config = dict(
    num_hidden_layers=10,
    hidden_size=160,
    hidden_act='gelu',
    qk_norm=False,
    attn_scale=0.125,
    bias='all',
    parallel_block=False,
    init_std_o=0.00882,
    init_out_by_depth=True,
    learning_rate=0.00253,
    max_grad_norm=1.0,
    schedule='wsd',
    final_lr_fraction=0.0,
    dataset='wikipedia_en',
)
MLP neurons of a small language model. Each row is named by its layer, matrix (up: input weights) and neuron, and shows model dimensions 0-159. Each number is 500 + 40 x the weight over its row's rms, rounded and kept within 0 to 999. Numbers have three digits each.
After each neuron's rows, "fires after" lists the tokens most often just before its 100 highest values on Wikipedia text that the model never trained on.

L7.up76:592530508480539484479497501463385426551438562551514535595503575499481525494507509429541513539507487475490473466531500565517461439578460439460513469506511465474482463553506510525519504481437537478580559504496462505514458445535474485578490419393548465512506484545427478478562567522450541524424518496533524530560530477509519509515538508480498496493490468554494506538578476582512492499442475447533549481521504487475537491497469450430492482509490488526501514440489445442531538553472482
fires after: " s", "os", " Z", " H", " Sl", " S"

L7.up176:474476553517467528488566553548442462537493467415533582529577487460577534527441495454459458462485502508483523488546579463489527453485561488534461513542457489500500510504543448473471468523524510492539572553523502522454457540538546531496494493474480457485454447464541492439474432524487504455538506490467435527450534473430588481500523467425441569517528509510587546481540526500509554512479486418501558469485575453518501551532521447482479490519550521445486520430522516443477416560453494
fires after: " V", "_{", "D", "^{", "P", "V"

L7.up521:469536553516481512500485495522511427457479531499440522470490451495577446437458509555468572511532410532449445551567435524478514470487497488494498532438470458478493520348523539508561558582460519460541490555476468447522475526485524531497463468463600497509554451501406476501463491505482536497528578486506475539500460471510480466518496512454535478536561597500558508499506511499503532455538429517525497527514521552533526519469493571450466526524466526557461491469484538517517535590478468
fires after: "h", " H", " Sch", " sh", "sh", " ch"

L7.up339:559476514522467527447526458534518490545483557495520434438416516470468522421501447488470518443492496506482513465424483583537516489544535515560491507553473470471510493475561550530491539519576441504466461486484487464445554528486530499496531494507530511439552463472461526485520572526445500484500529533600481462524557519507445439591516556456431456546515471464467480528520497491427510526539455534471435482485531517536506489502446455480406448571470440502494510450553537484507556547523606
fires after: " In", " |\n", "In", " Con", " H"

L7.up99:500485424549467557494509529463469486481504520459498519498418487500512569496391548474531490473528551536484456495452562503537546547448556465514489531532482517455471472484415467560529521543509490491606568516475500502524517491464489455549514496474503414496521539445512480439504507552540577507545495445490482505536463479485494429495571476470581531495480494484473476516552467495551513565580501463508475488439492480552495535589543397452439486506547442466525577489476473472435490464559500
fires after: "On", " F", "W", "F", " on"

L7.up313:612528474494462483484509537490437538484563495611526541458531484462537471478562485487492463480506527541502489520533462477486508517575474533516476486524573471542567503480523499451553493535533530472622500459474471524480514433493508527517490438493465574533484532542488450472471467485483456516518489528497485504428540445470519439488478491503484436507455574496512452508515460574474604504551478399549520491393574470474494512525423485473530544511566455556499547476512484518561544480483501
fires after: " the", " C", " The", " an"

L7.up415:488555506540502549509496493484579459481535489510533495474463460504519562534486485509428474509567459466524501487512413546444482451462527494541509516495543520557576538450482505579474527476424430528516576473599448438480469532464516569569494479539483473502487504471488499473589420506515459569553509528497534461479471565448540506446518471514457490528522594461491483494525543479554522504471508486481440456502498499455485461417446502492515543424547502503427433550484400507485476509530515
fires after: " d", " g", "g", " cl", "l"

L7.up202:534442542555486485559430404563485481497469570480505492509470509503535525536527474589456590527538505547557481455502508511425569469485572445526532499522521494539505417505478524512409503539495514428494454502495474455474508569553427472467528525488510555582426485509524483505545485446502535522475473470496480509534560449480512521444450513455463528477542473508441460471475511549543565539437521491461522574526476494545530505494512457451490484480502420417521530513523441470545534531471435
fires after: " s", " R", " sc", " t", " S", " F"